python train.py --activation="tanh_gelu" --norm="layernorm" --norm_place="pre" --attn_scale=0.177 --init="normal" --init_std_qkv=0.0253 --init_std_down=0.00462 --lr_mult_o=0.719 --grad_clip=0.5 --final_lr_fraction=0.0 --batch_tokens=[8192, 16384] --seq_len=256 --doc_mask=true --dataset="wikipedia_en"
MLP neurons of a small language model. Each row is named by its layer, matrix (up: input weights) and neuron, and shows model dimensions 0-159. Each number is 128 + 24 x the weight over its row's rms, rounded and kept within 0 to 255. Numbers have three digits each.
After each neuron's rows, "fires on" lists the tokens most often at its 100 highest values on Wikipedia text that the model never trained on.

L10.up199:144151101119139096085094106167173108176128166125075144093171124104147100117187117140121124119095092124135079091130141126134093126137136106146092130115153116120148116130132193126092093143145106124102138140116114102141180117112101130156148136135169124150129087156154143104134146121114164103130164101110165137149132159169101099139151139138128120151128100092165157142119149150099140107171129163159134107117112131116115141118153116155098130094096126113115128096125132121166109108111135
fires on: " |", " /", " (", "\""

L11.up476:092136141108119103099164104145125113153092152138081137136107130116089129129154126131156100133134185117206124103174141130114164107113108072101117089157128109158124091129117103108161135136113102113133131121163136124094164144140153168102108127145109150131111137160140141124128126131151106121144143145090149163122145144158107080183132148125075165122101105121168082128106133148142125089148150115102102088119149134160140153135131145142117139095124132132162139129108079141113131165113136
fires on: " ", " \"", "-", ".", " '"

L8.up513:112150177088149116180149151149082109144085140155104117123102144099192163126131174129182145149145102152168080088142125133107114149081141169149131142101129131174122101151117109127163103136132112147145129120119143107106101104151117123110100146130107170164152128132123155122131103114131142103141170117108105136122132113120160106151120137145111139139083112093141129145154110153105140165118120150112107109099141085101076094093148103129101106147119140100124113144165154138129141153121112
fires on: " ", "8", "m", "7"

L11.up172:079123113101095096161104135143123097121109137121133139142139148113099126146140109133088123129148130169159110112100153102163158116116105116124145117117133193142176175144122130136131108134105115165138129131101174116057153143123122099149103132080106133118126116093131149144143111147164162167128154086127124150146149144144097101090102148145136140091093129145122105167147105133116156141124145108148164175093152110096168119111131122094101116091109134088120181120142153121152136161134128
fires on: " S", " D", " K", " A", " C", " E"

L6.up540:152116156122154157103130144110097134138119071093087126156154117129133121176112105119089153137086131104176141146137076150120141152140173098144154150145160150109125112082145112117112067104169114121092126116128153117166085130140122155120066122131128147134088097143158134143137084132159158126099176118098122108153163114126143133086133100132111172133128128151162129143116115106120120133136136082126142124111119121106151152111149149170107109146122164128115097118156109138161129108160140
fires on: "2", "1", "0", "ir", "and"

L8.up565:161167131123096104141143115120082151098115114172143136110125154153147147101154121093171132126091139143124107128088151159118167126120104176148158088164112124111098124124130114091154121124124120142163121130155121148106138119151128154088121107145167151155096148133123122118106097148112149114112104148179141118088180135104133092136103148102134114128115134153136106145104154106132117117150127161116154149132115131146108144190130134130090092135093121076163152161095133150139104150059093
fires on: "p", "h", "th", "n", " °", "g"

L11.up322:144128141083129105166143118153140082139133089125116126127110159131109106154111116160156140104154151137133123122159161098121129132118157128141126101093157125096088085110119156075137131138108126048153096162114168137120168100135164137138096106134116175138172101153143108121112136123148140106124142112125120049134150117112147107119155160145142149112125145137147165132099127157110138083129098065132154140114078133140149130156121116085155101123122103125115129138119173130139137130159136
fires on: ",", " South", " United", " and", " to"

L10.up575:118110155094138167138130136128116124113112150154103092114133154122073105129145133080153117095119190165153148126125113122124112127104165098118152105131095114166142110134134126097134151165142103111147129128132153118167089114171104151139108132120136136147133128172085140149094132119121114144100158139118135130096084100122137111151091146137103156130073143145137144146103096141160148138145128123111144114127089121155095169138156146181097101109098094099139157092171129134117123156167070
fires on: " ", "born", " born", "9", "."

L8.up193:125102150106145107141121106101138130103134090144127126121157126112168155141111091128171151144109166103092085127151126121090144154119137147133136158152148137131148132125142131144125099096107136127103090155118160092101102113114172169143123143128130140135114132096121119125100173116104135143094121138144101145108135119105154140124095131123119136135102109071169152116165110161186122128089148120131131116118112102164116096143096142136087159072102122160104214159159159167109117134120099
fires on: ",", "2", "8", "3", "p", "6"

L11.up568:161123130110166123142149091184144169131141155093149080155108123129171145114109124154128115106142097096140107154133110077157135139143111103094160087133075118134122116139125128119074128151172122122131134142159139097151132139124139100144132150124141113125168105138124105159123124121155102091123121119123162105072138116096133136117136127076107126102118139143180102115148129132117139133084138111157108120139145116137125122121043143168123141133128128121154122135137120140118209169119093
fires on: " he", " his", " it", " He", " an"

L6.up212:155122164131102128124151123163102116155124114119150137168124087126204092171167130130115093120090152148107127093112146120144115174109134075109134154139098135122130143122150151145154139142121091116132082163125113110095116073140112089114133113149129111123125177190140153107080120144128150133114121138125165144116151081151140100169152117105107126163113096127137136148102106163162102103156130125115116137171137136140135088114113119108156173126111131126133109168088149119113121147126142
fires on: " (", "(", "ú"

L7.up173:108115132133106108174115114122113172173107119095095141136135156088197089128132113131097123177169143121117068151135105119085080141176120150094146123151120146156089131163130164133110127130113112082104138115131101112131139122099109099152123124108084125088134188119120128136138140143162125102115104129142138156131154118105132133149108124099124147159147104073134156134105122124150113104162118124187135161152158114084128129112111163130126135132092146140118142113114141157122122166141139
fires on: " ", ".", " (", "ur", " Peak"

L7.up390:132152197104171135151113132111119122151161116144153157144113089124156134177136150121125099152133134102119116074132097104122154135130116131132121107150165150121112109111177138149132115121143129156119145140142167109114100123115122109139161129093131087101091131139124090106139124101141156152113151116104109118158155107114164156121084121118145094118059141121190109165083148110123147147164115090141131124086138097067148126118107134163095153115156121154117096114105113141149145155138135
fires on: "1", "3", "6", " ", "0", "olog"

L3.up28:190108156088148149089151134115123145045178151151121119121142084153102156129158129106128129119126147072112106073144160113107160102119133107116189140111113150139173133150151101156116134100114135123144154117164137076124105120125135157117162114096122065092094119137131141110127189137103113096122106125136137112158145120115128158136148120114136098126135130146116118167106142122117120101122148165129134129124134112118139150146106116102108159117151142142115133141096130149112127186120153
fires on: "\n\n", " |\n\n", ")\n\n", ".\n\n"

L5.up284:108169110088139099175139128128126160162105169060140149158142119119132135150118116149111083152160139110092124112092170093097141119140124108141179131156181100114115123140174175149160102086151109140124135152149141097155153139083104099082127132123141150109142144125122148125124106131106123123135149107085143134130165116138120104133159139096096140094110137107117123141117146110152114112148150125129128127133129132136102141169156124119118139143108115087115145122111115086127096218127116
fires on: " H", " h", " Website", "h"

L6.up262:152118159074185111101113092106123089134128158151095130136140109163079168137156140146125140117134115115125151117115157110096128142139135121137180143122161153103147128130151077147137151090124118160139114127092159138159121107137073147130132109088121112121121107094158134118090190128105154100149087113128158130145113119123079106157168118110092119139122123110133103143147127132097123122133118185119149114132143137101107120174154149110119169161126102095140152148114132079143100157138149
fires on: "\n\n", ")\n\n", " Website", " |\n\n"

L7.up611:039128138102109159124150139121116112142126151133146111136143099161168107114124115101127153164071139149094129147163102173110091098122120147167126161141122144161097103150118122136111116156138116131142149148104136117077161103155133159162076113088100115132137153127141175130111073144148127146137126144133141094143124123109125100135115095122130119114139162122178147145086151151174140122129150151136114129141140109100130123088110120148147117136135127155148097167121108098091129110142071
fires on: " by", " under", "'\n", " By", " |\n"

L7.up308:133115157109093140129117137117110131145110164134133113107144159116130094107176124077114165122085131151168071158133115111104153099127126116132131141115157108130108141118107148129122129110120111145168133087163121162133143175113174161086131147135132133142114160094124117152164145111116101129104132178096124120144124109166076124097114082184145118128133107132129183163130110132152113124110157125124135135112137147133096076134115146082152092138131135146106131133114117103123198163146092
fires on: "|", " |", " reception"

L4.up287:067127140142158171114140092123154167115133149136117158098114159114123123142126109121094138134097070176118134080150164122147104157131141099096162097097140139136111139125136123121113142147076095139156090124102162134141138149126128119126105114166146142114131121123132152174156112159134130103093094138098137122130145125208149103132099165137130102131170142136126129136099128155132159100117147158105123129113126095129097133114149090124158139124075111070135105152134145112127143125175089
fires on: "–", " and", " –", " /", " until", " Since"

L11.up345:135090125115122124128118108143153149163124071099152159104142155125090141177103150077122146097150145129155113138111156139111070154124138117156115102084125166081102095114153118150084120145100129126153139150103143147134168136107059192124111128140168145137144111142128125123125114140133131139096108110106146130137121111174154151097154144133124126106106124102163129130108148151113152135147123168152133127114125116120108155096155055148119127139133118101128071119135153139175142121126141
fires on: " and", " or", " |"

L10.up605:134098107134146101184095112120149155132156109133145133124153099092106124119138158130103136176156123123094134163111150162085152112143148147129161158116173118067145116094133133129155119099144182146159132140148127131155131132156100154127147110053087130088123116116139147170088086105132160121067095132138155109111166101110105114160108101115126162135089133123157142141130117121099107169117116118137112101136108118108108165128117136130127124162130119156163107112139135170120114143140133
fires on: ":", " |", " ", "-up", "isers"

L4.up275:124130123127102150128173142149169122111147126158097131159118129109129144150104091150124072128140116143133145114142127114080117132118117152149121095118135118139117147098138100105142133142159105104111092130115161156100116116152107134170094121070106155135129130127155155147131120110127154127142136158119132162122142096158153140111125155153163133108084088131181113107057123128153162112136113126085137132141141104087134122093188160139103140062123080122112115158099122141152174131118174
fires on: " was", "á", " were", " and"

L4.up599:140145181105128142100144136139129148175137131128162125136067129122114124121126151162132158085127160118147127136085122106110156134109130137101114152147147153109130096156102142143120125138128129135088114146119146094141124113105116181115105112120116140166104101138159162113086154136107215125112165136111135144111104128152086098097133131125136063091127160125067154159122110140137112131116149158125133113121144192125106127136147133125100124189129094112100169107115111126116127118098148
fires on: " end", " sub", " pro", " non", " dis", " ad"

L8.up63:177144139113143143147121169147091131126110153136150153109108095164142106132107126117083154107129135119143116108096130101097158112113137115117139150173100123108094130119164124121156129155123129145107137142149127125086128123117097128130093139111145149144120100119114146118114151083145173121120158170158132166144116113170142132166198137150116097121148162105107153128122107132115087102121142102176124124132140109092078103123175133152152136146107139053127125155088086103167104159142130
fires on: "'s", " for", " to", " of", " \""

L11.up243:123116130148161090158138126135104179157179153144132098115138114144112160148144148118106072122138132117114145118101134150095165117129159160119122091125082111125080141145080137125106142162142101110147114077114115104181127080111143125102103138129086114136163092133112164124163144155159138156083146150139111108121129117106129124151130083120179152088163128127128174145155141120106156090125117160124138135128141125110096095131145149118101084112138139143152131118173154090126122111140130
fires on: " ", " July", " May", " following", " result"

L10.up410:179153113117101111121154098101126146167071140103180155162151099121113122146089157162119126097162142145148111123157163132177125120124105143142131148171135130118084147125078141110110137150107143140136109162106167138150121162159103143108153131128113135132109131155119098140119099124123105121094125145151117133125150125101115180167121114105158116128150113098122102079130124109132136076128154087133130128151134088187066111138165098126139127077162129115119123115128109103119141134127095
fires on: " to", " of", " the", " from", " |", " before"

L10.up274:156142121091144166112158189134143132136106138147111149104138135146109085154162141091127142116055139111131109130104129129121089102122114122144148127097117127151112114113124150123135134114131058125097094125095120125138176089090145175145133116096166104119131129172118122160107142177084131141132094150077136170122103116166105104174131116092134097104123137110143153146138119119156168122146184154145109106144121141132122119148133148139153124136123105145159156129110118150138105099158096
fires on: " (", "-", " –"

L7.up592:092128158111088125114167085128127149173124149123098133116113131148201109145179127123143142110109135150098105150185103074111137109135120104102122118156126112127072169164152121123132165119111086123159109110124105136130147132139186151127166118136157146141124143128106111132153113138148125129096145122141120176139108125106120087112095138162165134125140118141185105163125132129072123122181111146108168124121098141091110117142118122083110125126129105140084109109128120104159129123136118
fires on: " |"

L11.up634:115117107158126109109131109154156163135089131121121118150109170088125145138104130133139111120121128136130133117167157157079134126121123113128161166128126123117142125107117131099146129084113130113118133155123148133130168146131108168122122122090133112145098157185116172110147096100127168127114130137116161131111181156188082143171109099114175122173071129094151117114159126118093120109128160089140189134120122119153113134104128116126107079141127125090174105132118066143125119110111109
fires on: " |", ":"

L3.up413:151136159126164150169108120108151125140088166143169138172152139130117094131155129116113191111096134092123089082110093118108092110173145152184134127067131113114151101112130123136147101080116113112142170103090159162105146144100145165146125117140137116156127134125134143143100118136134154104114103126153151127119095090119147182110071136143129123152102119082140150155115129138144129138113069141127130119146132081119118102113118082132118143120151120115159134121158128143150134152122133
fires on: ";", ");", "),", ".,", "\";", " |"

L4.up376:120177149099128116158161127080123125136109137118151122175129158127109136115141126097185161124133172105125085130123104100088151111127120093144153143125143087112114148096156132112156130098143138122141145136135116154109157175130126138119114036110137130127157146129139107136117106133078116140113125099110145161121181112142123106120101129133198132112167109129129136140112088143100144151137164159113144147072148103099159119102124110137179121124120077119119124119159108136140147121111148
fires on: " |", " C", " c", "|", ":"

L11.up3:096133202099121137119120133170088177142097120159114128142162113112121142147128150112127107133128133143132100121147094137099171113145079113083158110127128124159154136142123134139138127120096134161139143139150121106183148164128113105137112139136119138156137123148089135133123101132097104145123129114129110151106137179051137088118115106116119122136152115107139112113102103168096120097151161165115129091142145094091144116081147161125129141095124098119171144139144092174123101165171132
fires on: " ", " tr"

L5.up516:125124131080142157124102090128130109170123132115145158131142145110137173126142154146108157115098162113121143085108091108096157162098139126151131124097140139137152104114094122165158115138137114136154129107135181162094119107145152103099141119104110074136139181107165188138086130145130115098090109106087090148116144155093133140167121094120123130168125107095165132134183121155145118119103123108141126104137154112108113119141155120105133120115120112113137101146156116109171134184162106
fires on: " ", " |"

L10.up248:138113100159121113124092150128112167147118099109109152126146139123101162140117120096082125107131126131159104175151114157132147132121098109122116153108180136077112122131124131114140112115108128096127118122183138117127158092104107109057130129126133112164121092107132106145106084151110191192137156122113164153153115106138135109139164133118131137115119122108171124055135135157091163119143137138150120139123155099113120153140142157152111071146160147138124133114138138148114120162146078
fires on: " ", " a", ".", " of", " |", " ("

L5.up618:161180165127125068135144125136168132134113131099105136131151124117168122088094135145111112129160143149116092133125141120131157130122134106156104114115131138098087132148158165108082112160075116040137138130130154159143074139097142135152092148107089132140133128094121126139170152097112114124120080132136117126114132120115124179093139114169162144139109109095147134145137135128138157092158132105155120154171134114113130111072118136134117137107144144118106094139164100156139156152127139
fires on: " and", ",", " of", " c", " to", " was"

L6.up83:105185158117090148107100133157167115136135114146138126136126103132159092097118178048122152151142119134122115141146113133115135149120099142115106089147127133123144092108142105096091171148135114119165074133112115143139149104084165126085126112138157144113133095103145121148170147158133107089130087130099160084173165122173134146124124157140153118155126121072133111143095141125133132105112123125151124138154113149145136134130144110103109153115096085099158161101134153143155107142128139
fires on: " and", " to", " un", "-", " or"

L3.up94:140110186086100138094134093079123148135108144154154145134129136125187121128122111077129142136140143117097120084118123071095136152154119095147174168093121124151125152138141141149158101104129115094132114119160149143100119129127144152157148111123155135127135143101135158097118113169108160126102111112169141142124136124131121149152125132132146149165127138114094176102126117176073131149114087136176142112126162103105132184158127116138104120138136125105135066092150096120147123111119109
fires on: " |"

L10.up232:106130086127118143107113124129152160163128141116128144141116138110141100117174156133133130151141101137126104117074150112103113119141181125096155057127134131160125096109108111151081121135085099120152105145120132150128162131103130167111091091158142113087118162127109120094193144146145135122166099165127179108103169122124144145149128164145124153130113096127133112139104126145132128132161104112159116140167138131185126084081161075119139124158137118093117102158125129105113129120134141
fires on: " and", " to", " or", " is", " has", " ("

L4.up612:179108141086165104119134083128127177124112151139104130097147089152121143156136112144093118087127123103070111088125159148155114100102135097130117138152123120135154094122105118152133126158102186138148104119163100121119110095149096160140134160142127087100082142107141141128145165157122132095133117128149143159142110135097118140156143145130114122163144131098136116172133127156141119123100142149111135138116171116150117161152159206098113142121134131063118139111115112120101088136123152
fires on: "\n\n", " |\n\n", ")\n\n", " Street", " Labour"

L8.up141:092115174102134152073125089115098117133132160139113133122112104098108177146101125125147174176079122139096141144119098140106160132161094121127161098118166116153103129123077133131181088152094125164096124131101118124142120105133170161145144126110085127145156143139176108130118147132140134104110127116150114122147128099123110106139114118121142129062123146139160123138154163202160151089102127141107146137113126100129118128085159129129146125122137116159128156123139118133141093157152103
fires on: " at", " ", " on"

L6.up555:149144103105187142092112100156097070086136101135124119152154151132108091122155100135132113114140106138208125157081076098165145117171090139105167114110164098116117155126124118104098101123143094113143155098134125136152127141169128122124110137149097120130127136123101133174131091143106144120096122107112130161151130105090153108150094145135121102151118148136139142123134117180129167114156109147166092135140137138141135142110131145112156097144088170167130141136140122131142127129118171
fires on: " San", " ", " De", " Los", " One"

L4.up170:142095107162112141138126135101141100117095176114104119131151167164171138109162096145148120097131133152148180117135115148113161109150121122108147113146140117148136106110146086134133149116144089120129094148146121197113120122145121137129095132135118131108159162130124127124060120150120127059112121119125181138130164111128115103155126110162152129087163103150128143130141128102131065159121129111155165131142152117148134144112135131135147159115127106133088104099066128090150120118082169
fires on: ":", ".", " B"

L11.up169:099169112107121100161102120135126099135103101131152165110112107140149133166149143122095116158106151160202129093117125136117154115112174123115123166120122156128128125106105132176097071109091136140103148118140085149151153147106081184118130111105089174170132113111113148145122125147127144168122135131093122144149129151127095099122157134139139134094171120122126095153106130153157139129144170131108154131125144131151171086103089129085144116115105140121143136121129086074119138125106133
fires on: " C", "0", " W", " A", " P", " F"

L5.up46:121122098154103139106161114150103138166118125134141106147101177115118082145117118122139127126148144122094124163115149145120051145110132159121189156128112124140110116115157159155122151061122156139086124153125140177138096127158151160169104129131138105146149189145138117151093117143096123150136089152120127087125141121131136144116108094121132079142155139106161123120105116156066132122104107134152127156107126134178103093125123136094125134113147139115109150129157115174127111130113090
fires on: ".", ":", ")", "'s", " the"

L7.up133:112111143121117104067135104178156137146146096126117125137114136112131133153127125097137107124137106101125093151115131129129136146143123136131135155088130101151092101063153131113109094140088143134131111145138118145104150134158137163123126127154098142129144091114138102126144147098155155117145091106105135113155171105137101104129119151183154142089110169183102143166096138110126140125125123160161163186182102141121125101110089114121153161144204111082114120103140146126136127139151125
fires on: " to", " and", " of", " or", " Francisco"

L7.up121:139127126084105130135128116121092125133127108121150161123136135136086116126157150095186128166132126122103110097127093122130156111136132131114177110117110149179170127117127133143170106179080140120153112126106177178131191157135109105157126160112137135138110167124117147109122106200128150139102106081090099121096150148112160107089119113096111107151137105102136136120128086149121109100148160163131136141127138128120108144134096131139114068124117104138162176119112110127139114138124146
fires on: " ", " l", "1", " d"

L10.up538:134109094091091089100125133132137135148138098125135152154093116101101130128142109125087132124134125131114133119098134147159104126120129098095099117114119131149167125133102133139111101098154089063126101164122137128167142120138110120126104150153113159163134137149094112167141084191084161173128104100111165156109138053175144148153138145096090136171116155119129128123110113126167121167123146131114152119150130137136143122169099130121132130164126144136108173162140108137101123096165108
fires on: " (", " [", " the", " player", " /"

L5.up334:123127158100172135121121114122097163065138136113120161126115137083120172096112162122108124130122114105077126181105147128137096106123129113100153133094174125118143117140161104111128127143123102136152090146146154133110119115162083102150155138110130159107126086118127127172167168157118119154115100134118140174142131133108113127093180156113148154139083162108158111163157106147162144115122125101095131116117114151131129134146099092157118143194112114098116158138126121084131103138123097
fires on: "\n\n", "=", " =\n\n", ")\n\n", " Website", " a"

L5.up82:139105150112113126138119154140126112090151172131145187153162116132151139140149136180078096094094107127155143150105107162107124117148086092128158132114132147102122121117121168136112135161116110124154100071095104155102116139085109148139146123110107154139111118122071113134112160158136110167133093180133154144117129093140128165175112140119119112134144104119105154155120104124129111173163139147132130112109134102097145084166154145119113136120133087154123108158178118101088109133131121
fires on: "9", " $", "2", "|---|---|\n", "%"

L8.up212:138168093140109111120142119163153102137153128108152118158095114126132122121125116094140123096114136186141142176148078145049131114140127117142128113107156146123117123088125126128079139157119114104118123137153123109176152133090114153168099088130118141136101122147101117132110155113111118151142109147100118158142104109112128148135143142118177157103095146134123157169067124112143175107100189128124127152148092161102110118144134113146153127123124091093151105135177159090148138129108115
fires on: " and", "-", " or", " inf", "8", "1"

L10.up347:103147027097127110137129137157161183123103184117178150122119107119144138131129137126108130101129132140124116119116149179126131129145167142137173098149101153078100070131155104172111090144115084118152118157146149087109114109143153126129159116132134133176134121154126151151137095123128156108152122097132128115155167140110142102103128086134171140122148143123122112128135168143128122119122148108105133107129130111172144128106149113118119160112114106144134147126098126086137077137111106
fires on: " H", " Y", " h", " I", ")", "y"

L10.up566:146114135104135104084124099185100123133134122109110154128155088158161135137120152104154116111079107123166119104131152123149122137094165092139134146118154138112159074123122138102142122138125114166118139112163118136172113075110094115130138137126142151137111128137097121126107092154160176105091134102119166142114141131152164127107145125172110110135103122165118095111085116120106177096113143140128164161129161136153116185115166145129157116145090116115156127102144107127155117144191101
fires on: " |", " ", " (", " out"

L11.up295:121147151117118083167111111160134143142100134119123079112148101146109158110125164124095167135127135123156112103144132134100136132085160077126118154126111117128159127093150131126152126072112128124163074168106104118150154130110156114120131232128133100134154161122117151101136128086175141156117112118122157115093158126145097098096144116104143118100103090098151148148146132126129098163137144128159149146104162145124127160112138130113148109094150137123118108162129138137101113116090160
fires on: " |", "-", "1", " (", "als", ","

L8.up410:141088108154120084113085102102129151151137158114077131119129122087157156132151114110118171119076110100143142081153123151124090118126113171125176132151158093127145124174135123149121128164120126117150097095106144145103127135065116138164125095118103087114127125133139178121119159124138152147106141125151181119104132141151117135156148142130142168146076133148126119131127152118110144089116132098093147108117139124138118160095143175140153143102130115120172126072136127138166095121151112
fires on: " |", ":", " ", "4", "9", "\n"

L10.up234:113116097124129078130114098182196164091164141088079121168147134141110127109147154111122135101117155156151126138111156162095104080131136134121140140140124128109099118148161119126121123098125141126121137135126145168114123113164156109131132112158116144140128108094131105132116154109123166125111102148104142114112146091137094142138151118162154145152128101085163101144112153091161123112076145130119161116150167112089117153098127153156136165080115094154110173162164099121118113129125090
fires on: "0", "9", "1", "8", "6"

L11.up280:118108169092154137080125140166113105152138112140159153146139111137146092130139130131131134127050135123147138177180131120140103136088113093108142142154122193105121129128116160137151113140149090127115132144126182127109132135124091137127125097105144121131116116121098147129113123120136164164149148180119136143129106089126103096143125087064155096148110128113107161150139126158107124113130143131153118119127115077095095124127121132120133187107140146205134128114135112136111079120103130
fires on: " (", " by"

L7.up478:128130112112098161148177112124089138177048156118140126158119128093142127119114131125152156077153132162119098137145101112132122085127132149103145120116124115160116144120162135105129125136122090118137105132127184146166109135139161150091134124164139141123133173110149145118117139113133130113171091117131146130136143096079094110109112120153167143115178102157128157130132110154148117138142145136103147138158164140068154081111093146084129123135096113125113073116122109116165138095118149
fires on: " |", ":", ";"

L6.up583:140151117137065123177118117118116161093152132152104128128100164109136137147180084160135162116110140136122112100088113120147159102118089158135106121135126146119122144070160112129145104117140147131091150167109108137107129134156158129099102113095142128116131163140145119116112131110098151136092125157145157091112174126182137124111136103109143135130120141154144149125091124149128112108117108121094146130132097131176131149177140201127087130145142082091120120147107133103132121196119134
fires on: "t", "v", "p", "b", "th", "n"

L5.up499:161157189130122119135140102158107146147127145118131125111143121114160096153134131141141165122064138083097073078096091145105115145154117097129129150115110146145176155108144152100110100160113130115148120121119167137110127119111092118131108130087122118107113174141162162135115132138107110099079124068116180124156153121140134180111144119084157154160133113149127134148153110198162081114136136125126144132126114115126112144109137122127154138105121085123155121138120097118152133138128150
fires on: ",", " (", " –"

L8.up45:114155126117132101164140122116098146150145121132168174163112132143177118136174115133079109116079142148133113126109108097136133133118127099138189091143121156128138094103168108140107124120146164085161126086116119107094154097110098125134101135111100160140085150152083131129116113171154109086109112143097110095158112121143141101115148137142161145122140144136115107169110127177120132113150136111165195136111172135131136156084154092154138135103130103128126159108147153116132120114141130
fires on: " S", " P", " p", " H", " K"

L11.up66:135164135116139068096127096165127142154117127119113126185125151121083094122126121115174166157140108072160097135107101115126121115142100165165144079119148103134105119115121113122112123166095132123142134157143112097107104146176115139157098158119116136128137110134135146136130162110143128121131177113143138154141142170107155092125093124131146142088084089125108105132133122148101143119130156165157144139134171095097156127092121147087125119156165114163115139081109102165144098161114131
fires on: " ", "-"

L11.up488:103128112113141086154121100125143126092126157127159115147173129109091137141133126144130159124095096128099106169117072144133188133136111153166186097147165132139145143106126114181120118157107121132123126123140133105129127071155153128123123117123116134112125131131138109132067181162159134092110143071087133173131152126135123142167121132125181116129143158150140140142086114133091135109114138152126114116160129144122145109119117115161129099139132085129102118095116063112109135171116105
fires on: " ", "W", " W", " of"

L7.up9:116148133110126128131163113132071174134122150134154111129096138124126165127129104154094145159145150185120097090095113131138099112118128118133168071153102158078097117115129119120088134103134109114158100113196117087123124143141160152136121104143150133138129126084149168124131137156193135096162137110091116100129125110160120113116163131122125114138181141119149098148122155129150160141076126129107158118142121117103166125131141138133117123118077100137170133158136117085128129117090111
fires on: " H", "h", "o", "w", " h", " w"

L8.up328:143073152085165105134126077124065165104139115123087122100152128177145130114076138128129139099182105189145129122135140118084125127092135091129138146143143153105144120159117136171122150136128113103126124130103104145128152112119137115137087143103125130126128146144107148130164075138177138123124122125145114126132111126099154105159132120152095115140106154106136112132079115203113123127134138112137151080105152098167133093131139159160145158157121095096158134147137105133138123146116139
fires on: "\n", " ", " (", ")\n", ";\n", ")\n\n"

L6.up388:180190150138133131109136145114127100125110138130155099130128105151071134133139099099130143107143120128113115092113140101115143137158111111105146155128135118137127170178124079122161149155126112136131066128160122161124099161136168147084118126116128136123092109125139133149104156140098133131089145162118161147142081138102123122074114112113137135111124141130133132138105112124114107162163103094115132139137148187144082101116192100162133076148144138097136175124115095098146120145146141
fires on: " to", " in", " of", ":", " than"

L5.up503:135149177098117097156137150096151110098128101138144134135099107155167133115136136097107154163121138104142091170118117113143152146108138117156106135133146093125101128115186125125144139137116115088147097127154162129156131080151137139150103135165083120110134155116116101182139182144113131097136098113136134162160164141047164118137094139139142128136123133135114089152125152099119160150129107129123160138143114154127107126076141124149138144120159103086100121111118102133146134070086114
fires on: "-", " on", " to", "/", "|---|---|---|---|---|---|\n", " or"

L8.up206:122132144170154180140128125130097119129126131089138085133137116120136128160148140115131121161115098154140101110087115099129158154177138120166146102189161103117097145132113143142142086151114114129148154137134118128141110140116119094179134098088126143149131148122137176119149122112117107121118128088129117138146122136102170081144083191055153159121127085128122149139096081124142107102161163137157112131143147144137110138105134065141132120168119098131139126108123111159138099125152134
fires on: " m", "-l", "Or", "-"

L7.up186:094139110126089112103149128118099130113090121125147155122152136131149122167140141099148185152123181158094106158113119113132111126150142159074155155134139087137084126147161127158128089132100125109122119122129156115155128101144131151135122091132146108145144117122144158103121136144117150135083082125128135116136174113102105141103118131129161121147138105087141175162154140138109102120130163089106135110053153119102117119125140132144134076174112138158071090115157160153153100146125135
fires on: " |", " of", ";"